Weights of a small transformer language model.
Size: 13 layers, width 192, 12 heads of 32, vocabulary 2048.
MLP neurons of a small language model. Each row is named by its layer, matrix (up: input weights) and neuron, and shows model dimensions 0-127. Each number is 128 + 32 x the weight over its row's rms, rounded and kept within 0 to 255. Numbers have three digits each.
After each neuron's rows, "fires on" lists the tokens most often at its 100 highest values on Wikipedia text that the model never trained on; "fires in" lists the words (lower case) most often at its 100 highest values on Wikipedia text that the model never trained on. A number after a token or word is its count.

L7.up806:109125145098124105135100097151168066140125116131127093113098033125131112098184167124138140093091136114155090133109140158142159127126112064117089152132124143172130121131151133196162089080059153112120110135113116123124133143116127130168086130112104122102124112121110128106104102123150081120135133167102124111097191169124079068160195156190148139078090183077092202132129101195129134143218
fires on: " the" 44, " an" 27, " of" 14, " a" 6, "an" 5
fires in: "the" 42, "an" 27, "often" 7, "of" 6, "a" 5

L10.up1096:163151135240117109133143119160175140128095139191082127186055141112141164126118091134142102066082150098144147141066135078170181148103125167099143138162164107145156091111107085116098082178093118118095123105212098126118200130115106116190132140144114113136095165161123163156210147106171103150097125138109084133109098107091128122136143182130207116124064107162144149132134115059126121114089
fires on: " was" 33, " were" 12, "ch" 10, "ite" 6
fires in: "was" 33, "were" 12, "website" 6

L10.up1167:149105140120132130130104138157134175162076112078065126108169136121138139095153246111164114099091091120135039141159166104123070111125148125198136128099091117127124114090173119089056143131178138066192143174125167162145155116135160122129165129109098111126133115115148199100137172161126103144107137090118127068149157127108166083108099096084139133111200143058119135132168103131135104140150
fires on: " which" 52, " It" 9, "ci" 4, " that" 4
fires in: "which" 52, "it" 4, "pacific" 4, "that" 4

L2.up981:134101095153077131133110120112117088085103128187121133145131127095140100159083123128128114096138102137146111111147121130125119145093139168138172095148085143151105103141129176145134104112179110131130145132135169200127145143161121067125150112079093161144119149103121076164075109112174118140104141103098163131129192193132144105126102153134179123163148132107187125139144111122107134072043
fires on: "d" 24, "ing" 17, "ar" 14, "ine" 12, "ze" 5, "s" 5
fires in: "according" 35, "similar" 9, "machine" 8

L7.up1026:113110140126124134113132129105172140117083142089147159169106113141139074139118161132150126132103158148186143071109127094124076123111111166124115125114111157131112104136147191152149134170077092099165126164116145158094167153113144138140116156127130118097128172187185099132150162047134159185130140202119064092170135143103072132146098110083120154156132139123152109095085054076117171100175
fires on: " with" 35, " by" 24, " for" 11, " of" 7, " against" 6, " between" 4
fires in: "with" 35, "by" 24, "for" 11, "of" 7, "against" 6, "between" 4

L2.up1342:132110122104129093118146081150137179179142097126093132138134193142096078102097105144112157090119094092135080094121136166082074150103162126119084089118184150056075095115121126166073138097137113142157155134149113161111111129104169084084152134208100116193161180150138148171062140109187170157159109158140131073179142164128099131098117144140174120118124181109146140142132160072133067101084
fires on: "se" 22, "ol" 18, "ir" 9, "ad" 9, "air" 6, "he" 6
fires in: "these" 22, "following" 12, "their" 6, "broadway" 6, "she" 5, "today" 4

L10.up205:110138206115106184113173105133153084154107136066143125136113084115110136153157149091155135091130105175165154091140150168166139163132137154109136093113133139116108084156148068175111084097049143109125109182128130071137108170076151111151112082103134128084156157126106143113139176151113162112111122240092107102170147161126093169156112153104092110126133091133142124131111079120112105112111
fires on: " a" 30, " the" 22, " was" 9, " an" 8
fires in: "the" 22, "a" 16, "was" 9, "an" 8, "chief" 4

L7.up1407:096125152139126232125087140124126123193100155106117132123132151060198146140143147116121118149138163102156062122081124130152094146100095112127126080097157081083123177102090167152193160105130119117150078166130118160144143196119158131104131179111157079207109139145141090131098152162129086152151136121156116134097121060074102186187147155142124130100154137116071094134123148163102177104131
fires on: " from" 43, " at" 17, " of" 14, " in" 9, "im" 4
fires in: "from" 43, "at" 17, "of" 14, "in" 8

L3.up375:132102123160128105158130124119146129121100099155102134096080158148124092150121141136117060123121124100095078168134087090078085173155117100084103116078088088081191184142146117161133197081165062145097114177077136158162159100079105113168183118129147149164076082134173179102138158126073089155126125153108129149130135179120150092098196143153124115149117110133167169152159114043177130116102
fires on: "After" 24, "now" 12, " only" 9, " after" 9, " also" 7, "b" 7
fires in: "after" 33, "now" 10, "only" 9, "also" 7, "night" 4

L10.up1388:099153090140203153097132090127126093151106117071132120118153195155106146111191173103111122146110122154114152132151078142118051146110088110121117117159094137119089139152170097188127101073135151137051109161098169078109098060233090170131111064151095141133090144104184100081097191176100141099108075163128173129086138153120126114101124120115151161107114108074168140086165129112101168155148
fires on: " a" 77, " A" 15
fires in: "a" 61

L7.up390:123176129110088152085083142155121109113129120096147123134124094111150091162115128092183128133084176102093119145176108134159118184113114113138119110069147150078127156175091067177130131166082145101141078118112127170168081159127097159122088141108142123110129096128119126076145171144127141102107176133140165120138103130112187118152151132151101072042104141163149072118185125109132124150131
fires on: " him" 34, "m" 22, " it" 11, "ed" 5, " would" 4
fires in: "him" 24, "them" 17, "himself" 13, "it" 10, "themselves" 5

L7.up236:081128132087106075107131094133071127134190084136101120143162125143093088167158133149127128123109191089164083167116165115169142149129070145156137153065131187237138128060127094151127115079137120171077115097105112131137064094156129102115157098098110096160170191142140104090123122136117129136086173076159088102154199136122175139164208119117155072111126123113092151130128172144133162124129
fires on: " who" 53, " which" 7, " that" 6, "ho" 5, " to" 5, "ver" 4
fires in: "who" 53, "which" 7, "that" 6, "where" 5, "to" 4

L2.up1381:159137090082148109153080115081135093133104145119134153177152128105091160113144081165085137166180070149063113170125122114158150111155128115077135209132105142111110136151085117127144110050098100188178138135151131155124070163070065108063170125166202153115135139142147139155138080171087141157153122123150148148085126168111121177120114080114173144142077161123113111122101124154113129117164
fires on: "se" 43, " other" 34, " various" 10, "et" 5
fires in: "these" 29, "other" 27, "various" 10, "second" 7, "others" 5, "network" 4

L2.up399:163120129148096142098077117144188110132107138080086138147117082091141198141076126140115124132156171199097132115123162129121138183090121144129136174085154122142192132102067127129183100144104115130126076154106144132096138146091144136114127117099094098169107064143143087136073161126077114093168150121147124163166218159099090154169105150099209128120124151169074050130092109094155110120136
fires on: "On" 20, "D" 18, " from" 17, "T" 15, "rom" 12, "Y" 6
fires in: "from" 29, "on" 16, "during" 5

L2.up385:123154094179151139093115063124103121138163123086170105153081135093132143085108162131159112129092132153145167118160093123176051174115159130131115140086123113135174134091113089177158161154118145143148121129124120123069166112117147155123116093161164165114084137139095191150081190138102125097161137137169118130195125100098142137149151151170116154124098138187096145144115162083167122125092
fires on: "men" 22, "ers" 22, "ies" 14, " Women" 11, " women" 11
fires in: "women" 22, "companies" 8, "men" 7, "headquarters" 7, "those" 5, "bodies" 5

L3.up1310:120129115168118179189174134044147079177133119187089110085121116131111142108111072139115088141134129102124171106162127156124090176156124177086058076147093108133153110137152114077167153158133209121166098149132093124091154124129058131108206091150135116092087102107055116111109125116148113101121160173067141139142203057102110134119201126130116086109091131138139140105147109162089172167142
fires on: " her" 21, " life" 11, "st" 10, " his" 7, "ti" 7
fires in: "her" 19, "life" 8, "his" 7, "brocklehurst" 7, "years" 6, "according" 6

L10.up803:094093146090152108107072147114110103125117127137166119120107122064110191095130129090068148112152096117165171160088148144177086085118085119092128128102165122108073128171103096125150094098161164167123088143126152114125110132149109156165174153108084146145073148094143147127116107166106170083146173123144162188097139092095168138161051176139152075153109068118153134140111188126077090127159
fires on: " a" 46, " A" 34, " her" 7, "A" 6
fires in: "a" 41, "her" 7, "away" 4

L2.up651:141090087102189133105079185091120131102096125064140070117119131140134148123106120159080107112107142166019099138124115154144130112090128112158108123148149124106165118160120094137179062124086113163107095146173094065138135136165165121123175152168141147081129124155110159091158117156117114077098090149176163139118178115091127057142084129170127126139223082058114141101154154113064103183154
fires on: "A" 35, " A" 31, "a" 15, " a" 10, "an" 5
fires in: "a" 43, "according" 12, "an" 6

L7.up1298:109102159188171195117132119181087122089169155137135091199174122169118105086127135147094124108124177144121109104192112133098123097077122175106150157132129165139127118114154176121133177060120077066146153090146116107169084143115106144157128102130159131086154212196151148170154102065117160071154186122102160141183121170093127066143137099232161109134141078133124132122125148105096067081098
fires on: " are" 11, " is" 10, " with" 9, " and" 9, " from" 7, " which" 6
fires in: "are" 10, "with" 9, "and" 9, "is" 9, "from" 7, "which" 6

L7.up1453:116104156115152150092140141086099152143113092071149151155117147145072111106108089133082108138126102129093130145113180086106201117093155110112114108065137122176152134127096096127100190101186066128160134096188197191159092099085130164037137081133080132134168137177144157172141114161106106129139151141091136143171151133107080050121164160111135134107097106088117135130199132081151102100168
fires on: " and" 49, "d" 13, " had" 7, " not" 6, " also" 5, " as" 4
fires in: "and" 49, "had" 7, "edwards" 7, "not" 6, "also" 5

L7.up1162:163095122118182095136163136151091137168138087131134129129138117088159126167119121137143133150118158120146140073141149157144100096158141130149149103115103140112145128089124124171092183174034095125201102042117118116090095143121140104104144121117133110095105156167144126147087146080164112118150125155151182119142122169160134159180096113139215110094169085160167163156093051163103093158078
fires on: " of" 48, "u" 14, "p" 6, " among" 5, "s" 4
fires in: "of" 44, "among" 7, "especially" 4

L2.up237:183136143139140171111126109135166152172091158125129136101147128079118143108067142221183130140137142175077093102146137153111067094148151087160130145080128107181163112118090111200183061103137101198147086133175187127154187155118151116095071145133152129134095080146173067121133111146117114142117161104151110069139102138179068118169132178133163107098129143092128153126142034144158102046101
fires on: " from" 20, "ing" 18, "ed" 14, " since" 11, "rom" 7
fires in: "from" 27, "since" 11, "with" 7, "led" 5, "resulted" 4

L7.up393:101100136184150174095065114079145114100167136079089129148126146094111124100141171138143165139125121114161103095125128138096114124128094157183166149128149118217151136124164150136107085111057101121150086127130070127106132098129182190081152120138082107082138122139163199101100055127125139169159140114179082080118080158121096137121152150143152094108158057180129117127113099145139137149109
fires on: " in" 18, "ing" 12, " at" 10, " as" 7, " of" 6, " for" 5
fires in: "in" 18, "at" 10, "according" 9, "as" 7, "of" 6, "for" 5

L7.up941:151081134153134130099140134144156188123156107145119159090148167146095100158118096200093116096185130122118152164099154149143163109108108153144147102082135093085139140064126171082130106118142123122111103126167136171094117074137148106176164081095144117111102128099139111139139099164110099148055110150159135127132159112112145147104108185106073104145135169130123099220161103124163134165164
fires on: " during" 21, "ing" 19, " after" 9, " to" 6, " of" 6, " following" 5
fires in: "during" 30, "following" 17, "after" 12, "to" 6, "of" 6

L3.up1187:068150090239102132178072132089093120122091082130086100231179107105126085114094093126112144152081074118118122117135159117144069150134131118156110173097115103142090126111142101189151110097155112136127111195063127204126141115101132171089119119103118117161131145108143166084106211119099156128167158111141105149164097106075102123148110158157108123124158115154105129102084136148120180145174
fires on: "en" 26, "ight" 12, " women" 10, " children" 9, " species" 7, "men" 7
fires in: "men" 24, "women" 15, "children" 9, "night" 8, "species" 6, "bodies" 4

L7.up1422:140201096128131166135130137132067052151099188149099124154148128086128161106089189107123158163157096162164115169146116132102120157084045118171120053145111123063157129156135108037167089105131115151127113160128141121088129166108099101085124140133199108099171119166120125146156096130128140118146149156118139104170140125079127178101078140129134137173124133100119178197167139133115184133124
fires on: " this" 28, " his" 15, "s" 13, " This" 9, " same" 7
fires in: "this" 38, "his" 15, "s" 8, "same" 7, "that" 7

L3.up824:164125104131096151111164127137099064063124092115140163088179067135113113129094182085136096088140164117140091120092175131194040147164131124163146067173102096158165109095134153100116130098098104153116115122145129139052026084134083183132067133155105145142124163134138105118119138183158112173128117131078167087180132200149103085113113147108140161066149104175139163092149143166147122149109
fires on: " of" 44, "t" 31, "at" 10, "p" 7
fires in: "of" 34, "often" 8, "fort" 7, "natural" 6, "nature" 4

L3.up455:126090135108150155158211093088117100126098136079161114145136167121102125160139098067128142067070091097121144090143078171099190142112161115134113130148133130116120129139121094095120178069128203160123109176110110126097121143117104126133112137127158177135114109152148110143097124142159097093068131155078057129112124121134160163099136127107113172119143173182152167060080125177166141093103
fires on: "ron" 14, " album" 14, "ion" 12, " version" 9, "s" 7, "ology" 7
fires in: "album" 13, "squadron" 12, "battalion" 9, "version" 7, "technology" 6, "regiment" 4

L2.up485:130106106167149104152184133118167076106190113143112140204092129092176110142130112121087136153108124086175122119070084134161147128130114188166115114090085149110143166116103149196147134108126114105105151103131119180132065112130140105094131164143132106135112142150117101149164166104124131166065087146149144099109150079113128104131150198180083105139127120121139079150056076126172118100065
fires on: "ing" 20, "unt" 14, "ation" 14, "e" 11, "d" 9
fires in: "according" 23, "access" 10, "account" 9, "population" 6, "neighborhood" 5

L10.up998:158134158136133088077084119128138130122162093121131143114131120065050099149130135132100177094125116176142065109137132032166143116133035130139099147071123147068162112089152138148046099109176152126129082135105124130136133119103115136175102106129155138108148131160166124090138141142108129169066165137108115165155117188097141110152165076130134096149170103158109135044134135149148158135108
fires on: "y" 23, " who" 21, " she" 8, " to" 7, " also" 5, " he" 4
fires in: "they" 23, "who" 19, "she" 8, "to" 7, "also" 5, "he" 4

L2.up1277:099183176151112154139128148081114120149058112118117101116134150090117128099129150104140056159122086114116159202127076099137115120151096126145160122138178113090073081177106133069176184078130129181101123134087131167136168134144113119136125203127163165124149054160099180161164140129155138137127066111124155164148119165165112101143154120108142096118081135093147164147104118112182112081178
fires on: " this" 50, " each" 16, " second" 12, " This" 10, " third" 5
fires in: "this" 58, "each" 16, "second" 11, "third" 6

L3.up752:065208076110126133141129192151121054133162095053088112090122143137153137114138135069116092140110114119187150141103119122191151103139093149082128130088102093164140112103145112160124117072144069173104110140124125142114106121132133179129164111167137139142131145164104127169145109151143139092129149097062114099143111168148104138161176186123155098110130137140135121107139106133117126121138
fires on: "s" 58, "d" 17, " or" 10, " and" 5
fires in: "s" 52, "or" 10, "and" 5, "is" 4

L2.up1321:168168131130110101046078136152108135111145152136133117134138167119143180143181129074149124083100131083110107112100126105167130115079124118102120103165132145155107110153080139163097080076147119195101141114157131091121141127067139093136075102227065096135117067123045149120096147195145165149128148073105156176139148148091119126160194119157202128151116161138141131103114146115063112181180
fires on: "y" 36, "ed" 14, " was" 11, " were" 9, "ing" 8, "ly" 7
fires in: "they" 23, "was" 11, "were" 9, "any" 9, "becoming" 8, "considered" 8

L10.up79:167131114227151143081169165160139104123209151106122111078118109122131096134143147086142135174188111172116114207108141192132103104092118154157091096184198127121162116141077155150143105115098155115082166098164149084158103101113098113167113166105122148129166081148137177104126095131111137096154075136098187160109111115126141159109138080130132152127110087148123160107107142126128108080108
fires on: " the" 29, " Ju" 10, " In" 9, " in" 8, "In" 5, " was" 4
fires in: "the" 29, "in" 21, "was" 4

L2.up738:098107126106095111127128109160081090146169129120101138121202107085157151117090144171101135094106115170063110135183104122113169160133086164178096113145131198068057096160154073120107125175122102131148135170121184124180153064139205115101196145160111123169153132135121111121111101142106105130135142154147104107142120108104135100110104048063073098077124085089125110130181171087163135080047
fires on: " which" 57, "ed" 23, " that" 7
fires in: "which" 57, "medal" 10, "that" 7, "medical" 4

L10.up617:166105167149135175130116091095105142149155141155085156130128141100130110217085170097192097147095113074106142121090163155095081091080146145089140117132152125101110133150089146068139095175127181142085059094134166128093105131158145059124087149172174083139117084095075126129117104166117160185136112144093121143174149152110111151146066161124153111078134098140115127202110123161103117083171
fires on: " At" 21, " October" 9, " Ca" 8, " November" 7, " at" 7
fires in: "at" 15, "october" 10, "in" 9, "november" 7, "from" 6, "august" 6

L3.up555:132130077088154113124098124127115100164133156082068108160162119226093128117106120104086112153162196136100152106108123147114080171099141117113135141129119138126133106131077077109141146120118099157080087141205157144157075080126174051148120110101117126125149082228135080150117115115177122121124147180140139084084114132120148111119100163129141097138198134078168079120124149103168087154121
fires on: " to" 48, " of" 24, " over" 9, " than" 5, " for" 4
fires in: "to" 35, "of" 24, "over" 7, "top" 6, "than" 5, "for" 4

L3.up1267:141088101161096118119137076139169134112167117111149172149109159166121086125067175178173146105136120124102099128137102177128079161146109123149054103101145133100110154114127134108167166145091107099123122095161122140129146108127119108097166123141093151098106104120162175167123198134094067175184121129108171112099109099113105095057131087159110073166115119147160184173149119095142112171131
fires on: " during" 24, " after" 12, " took" 11, "After" 11, " follow" 10, " at" 8
fires in: "during" 25, "after" 21, "took" 11, "at" 7, "followed" 5, "for" 5

L7.up807:113142074144154100087158086110156083144168075157165150175161111157109099167128104127082140125195136170102131106137101115146131184156088141098158167135198145082139085100129110111129099159145139107126102136214166166151110147087055189105108161108133114150147152166161160139156091138140085116091084163137123155096114064099162108134188161121084078136159126146090105139092120120123115102053
fires on: " to" 47, "ed" 12, " of" 8, "ing" 4, "in" 4
fires in: "to" 47, "of" 8, "since" 4

L7.up181:135088129117172095085141176185164184061104197109156125128140128148102109111128148135135117111140152101113148103070138176129122180084093156097138121067062112122110087112096109123152128092150139137118056165166148176089147093123136136133140125175094137116141172131141142120087136130165109078043139200120102110177095162115136127123120103120136171078159133127122122105151060098115119160141
fires on: " has" 34, " had" 13, " with" 9, " have" 9, " for" 5, "out" 5
fires in: "has" 34, "had" 14, "have" 9, "with" 8, "without" 6, "for" 5

L7.up712:077120147119149091118106153061141145141141109200148107121099160130191103126191108129130119164141159105084110176114088125113086143109089148134099110121142149169082125150081152129138118073143188163069109098095191136061118078109033107150108114122140119189062096168148148139168125126165141064148129163118217101122143147089182135157152124092134092097120126095145125112120162146135140121133
fires on: " his" 35, " a" 14, " her" 10, " all" 7, " its" 6, " their" 6
fires in: "his" 35, "a" 13, "her" 9, "all" 7, "its" 6, "their" 6

L10.up377:148087109117125117096103150147091078127154142142097141205081115136174136130124148146117147124105125140111161167090079121133130107154123074158084140123126092083111131107104125121084180095119057147084094138139082128111162136095201155096140118209103145173138130170127198133125125125115169153141095081102158160132104187086123113122137147143170170130167125136188102153138144053118071106160
fires on: " the" 63, " their" 5, " The" 5, "s" 4
fires in: "the" 45, "they" 15, "their" 5, "these" 4

L2.up975:185131128139166153107101095112111103127174154115134104142118109127145113129165172117152146117138081133164091092081139171120109112102166129173187150168119074157116073081096080128108177105100140124116157136106176144103104120147165101089113111126098134141161145121102142180190106125110167111146125118154164130097077190028061120177185129170140127188172126135061153103121149161206096117154
fires on: " German" 26, "al" 20, "n" 14, "st" 13, "e" 9, "ian" 6
fires in: "italy" 14, "german" 13, "australian" 12, "germany" 12, "one" 9

L2.up900:112140149142140071191142142138097111100118120119146078121180072161102133133113160115146140137137159139124149132116138133185126122126123137190137096136094131139142160095105116132191159099097081155107161117145157114111122122134182073098084174118118142147121121190096101110074130201133104150048195117097130076147170188090164138103090113122093118113203140134140070059133179110213181160103
fires on: " War" 45, " war" 11, "I" 10, " of" 9, "U" 5
fires in: "war" 41, "of" 9, "hun" 5, "warner" 4

L10.up1065:147211138122145182110065120127150087109125176170173078181149125100145097188132125105110120087199133101145120106155142117114188143150110092110090167184115100096107158143163183105135167128099128142132153095159125170181064139143099142116181102115134114118119048142155098148110137123154099100142164081153136128140133121120138150139124155110132121118139181136162104106092033146070155119178
fires on: " so" 24, " time" 20, " well" 16, " known" 13, " such" 5
fires in: "time" 20, "well" 16, "known" 14, "so" 10, "such" 5

L7.up423:110172150092129127092160098164146130141182073131160081108170096139123150082132119130111109134114106127132087174119184154106130108106110116143094157168036137113128134109101169130098093161153152177099182118208139072175068121113194138134159095066133121124132127135148155096098113162133094134064118176132116119158073199144123091078141077126203142103097132126074128106161074141135090087158
fires on: " 1" 70, " 2" 12
fires in: "1" 62, "2" 10

L7.up1072:143148112160094192157119169120127081128156179102117148141129059106118117140129156168114164162125097167116109205141149123100107146161109224115106086153148103094070113114095097167169110123094120129133132187127125086155151078118088144135154109124146109154169112181121096123187174161146148080148156104184091164154126172128136122141127133137131092122114078133101095155163057055119174154126
fires on: " in" 50, " to" 10, " the" 7, "ed" 5, " after" 5, "g" 4
fires in: "in" 49, "to" 10, "the" 7, "after" 5, "founded" 4

L3.up1135:098083121187121196125060114130150104159125082087113118150143159059149119169133134134159137136129193169157152165106133103106112161092173146103135159164108117139135162100090091088157162058106148164153044152149131146075134140135106125082088151159112123125151161117140149125113116135114069155152088090109132129047077112153126144148157122130127170169185096167088099116139149158158179118131
fires on: " over" 30, " of" 29, " at" 20, " life" 9, " against" 4
fires in: "of" 28, "over" 21, "at" 17, "life" 9, "against" 4

L7.up676:126128141069121167099143135160099147086110142102098112159123163082127109156080133148145160125123139085155142159117114162127112130127137096119095171136153163127128255124137166100189147162157108201125159136160105176119117127135112117100114134130155161185106124179133081090167135169097071141158139120107167085101177109138078078119143113130180168064141139061139141144103075202140113121117
fires on: " with" 40, " up" 31, "f" 9, " out" 6, " back" 4
fires in: "with" 37, "up" 22, "off" 8, "out" 5, "back" 4

L2.up990:183158152120135119112098082148135104140141152109120161195084136110113131154188119105111122154067195143110136108124110114167076086140089128125115145125087175120136110128135113144144143084180158118100148139149208163102120146151143180127085125164112099120120103077060108083167160132201133151115129123114105124147129081097206169096155148184102138120118035192156120070136095160078133188056
fires on: " She" 33, " is" 17, " she" 16, " him" 11, " become" 10, " it" 4
fires in: "she" 41, "is" 16, "him" 9, "become" 8, "it" 4

L2.up180:129136160146160149116093152136110104108141110101131131135114135114128139096162141098085128202093130095114079185112089114189090109054063121042088106079195103131179139051119122150112080130164106124080157169151120160160085177121175159114113104198103144138145160112129085111139166139070121067143146132164146102172007174109149084182107127161183133127128145133124095097130135143141093141149
fires on: " has" 43, "s" 24, "ed" 11, "es" 10, " have" 6
fires in: "has" 43, "died" 11, "have" 6, "diesel" 5, "films" 5, "makes" 4

L10.up1351:100076127150115058092151149169189108112147105122144143136178207092155174150149141102115168147120127149112086076158157114092168183135082146084115146110129106101184132197165102113117072109155133151147140125102098129124121172144094086097080136123160121057104142140159159026190135114084127109069163155110122093133097174106185138073146133103122131134141168137102143119118181189142149142146
fires on: " not" 36, " also" 11, " to" 8, "ly" 7, " may" 6, "ver" 5
fires in: "not" 34, "also" 11, "to" 8, "may" 6, "never" 4

L7.up387:121101042132132093072136150112119127107146143119178132093142144141103120095181151145147123147155089182135101093136116188149138159159063126147071077128143137175158126090131127080164116042073091129082125103095093135110104139123095062127140138165118047145190136124187077115156114086145113171128195153165100128156135166116119097174122108130099148106093150148123079166049124197106111110123
fires on: " of" 53, "re" 10, "p" 9, "f" 8, "id" 8
fires in: "of" 54, "evidence" 7, "appointed" 6, "already" 4

L3.up352:124128192140105147130114074134102113183147078170070097121134140126105143090134156106116168160148119069159117126125104130124150098037131092181190175115036094138140165113101114166178098083160140130185101135121107129100152144115166089147163129113110128072114112141141088174068103155112075136110104139138147158084143163180116150104119137131154146099180155158198109116150119161151064114118
fires on: "s" 26, " of" 22, "ow" 9, "rom" 9, "op" 6, "p" 6
fires in: "of" 22, "hospital" 10, "from" 9, "how" 8, "haskell" 4, "with" 4

L2.up279:133108101170151105067098065114091143144159120115151172142106082132110132191133137148129196149129095111147155118166083150112125156146078103133176219128120127143137103077109066139153115082091101114110135146185160094166111181114160091119107069173128126122166104155123138134140134120122151137166162138153110087126116174111124140156104138140121059153092138094189111078077188201162152104104
fires on: " of" 43, "se" 11, " both" 9, "ome" 6, "mer" 6, "ite" 6
fires in: "of" 43, "these" 11, "both" 9, "other" 6, "former" 5

L10.up1532:151199140163123156113099181166103158117090115099101188115097101090103194115097114103198054159133103155144078114137125125112151121123128114127146061126130105109180182087097099088108182121142110139146077173183081124100110159152130126150162119173093133150147132077160064139117178107142157166098153174071169151129134169060128116138093185195103123100152124078121155135109098145090135134108
fires on: " has" 36, " have" 17, "ly" 6, " had" 6
fires in: "has" 36, "have" 17, "had" 6, "also" 4, "since" 4

L2.up991:112173148140095141092123091117152138138073136155116159078136139109159125076108156147155166101129167177169144119117143104133076111122148150098187104101163137114110203114084117099132162107157133161163122119094140120203188122128124130122162101082100204172094177089078153129127154115132162146119076057041152184085180064161154112105139134085104111139153060092142198137157118107182141172138
fires on: " second" 25, "e" 13, "d" 13, " third" 9, "li" 7, "f" 7
fires in: "second" 27, "he" 10, "third" 9, "she" 5, "secondary" 4, "claimed" 4

L10.up1480:130139167126150114150157138117154122072151117128088088115155098096148107108115120142147113167117062115113092072121129165142105136073096168158118116089141147093139084130128143082106127097150173096050174098148131098143098128085160103105122084131160147154154168164153112118093097091189193188122172127152145137093152127182152124055144155128121123097125091061132074168151178120160097090066
fires on: " 6" 14, " 7" 12, " 3" 12, " 1" 11, " 2" 8, " 5" 5
fires in: "6" 14, "7" 12, "3" 12, "1" 11, "2" 8, "5" 5

L7.up450:096147132108081148170145158151094102096095157093099140131085147096107141180093179102103196073118079170178169125141118182127089104095117143098107127128151100087049199118129094156127156033142101183088143103174092146206086141144129158153149128155074122096161117132149107175132121212115135094096091140117125121120147168162091079158117192155160120070118124109113105182128098191089182127144
fires on: " a" 91
fires in: "a" 69, "away" 6

L3.up1427:073135071138117161149095094097124146124123084165119118114215110152118128094093107180092151130104224172174118138086119118124073160173139133084117120118142104067065153067116132115175105101147086145221182143094126116097177141102070133104111165179143146131067110138140085117147135113150114176164056127148129154148123180116084134190154107108114190086145143096094129151169128125116082134159
fires on: "ci" 32, "ab" 25, "com" 15, "mp" 6, "m" 6, "n" 5
fires in: "lab" 17, "society" 14, "decided" 8, "social" 7, "committee" 4

L7.up872:090044122100205165132136148133171103141141217105117095112112131108080152197111095170118062085123116126125110126138155116131085148151165109096101104139107102174145080126069142211124110108094076152106143125080128056156118113111147172037175131154146161103118142099122119122115151089136178119118125179101158146128120098140138161160106162128122110168111138141172114152138115155108143173137
fires on: "al" 17, " his" 16, " National" 12, " a" 11, " their" 9, " A" 8
fires in: "his" 16, "national" 13, "a" 11, "their" 11, "cultural" 7, "american" 4

L3.up496:105141091120136128074066152114093150136052121101159167187052143160108128153031130106106105171144158097111128136165158133174134105169108094142077153125107106122107153133109086083132118125161085105122096151208076093180103086072143122131124164171127157089112172150112153094113141140087062131150182109114146126139136134090194107144150151160160106122099113135172145130187117142126095173172
fires on: " has" 42, " have" 28, " had" 15, " with" 4, " re" 4
fires in: "has" 42, "have" 28, "had" 15, "with" 4

L7.up851:174142151191126117080125171086143138170117099131120184102148137109080139172132106173150165189075101085083160132166118111115038183122122097109102081126117182103119127081148122050096138091119131122093101113139183137117111069112144081121105063105152136114189117185121139178100067153128196140153130121144105088141125180074162153112105155149135087115086148114115070126175056123132095152133
fires on: " of" 26, "se" 23, " following" 9, " all" 7
fires in: "of" 26, "these" 23, "following" 9, "all" 8

L10.up1486:095187153137179109093103150155130125124110135131122111064161179181145165090161148120128131112143092057122110123130101069081163136151110158116103104139147148183111119163084153126111139034118104187109114127148067102122068143137205135118119072153098159140100177141191102230110099180080131108118151148152141122084189158117082137177174142153129130120090084105103189108199090101080099110148
fires on: " had" 40, " with" 12, " have" 9, " has" 7, " is" 4, "d" 4
fires in: "had" 40, "with" 12, "have" 9, "has" 7, "is" 4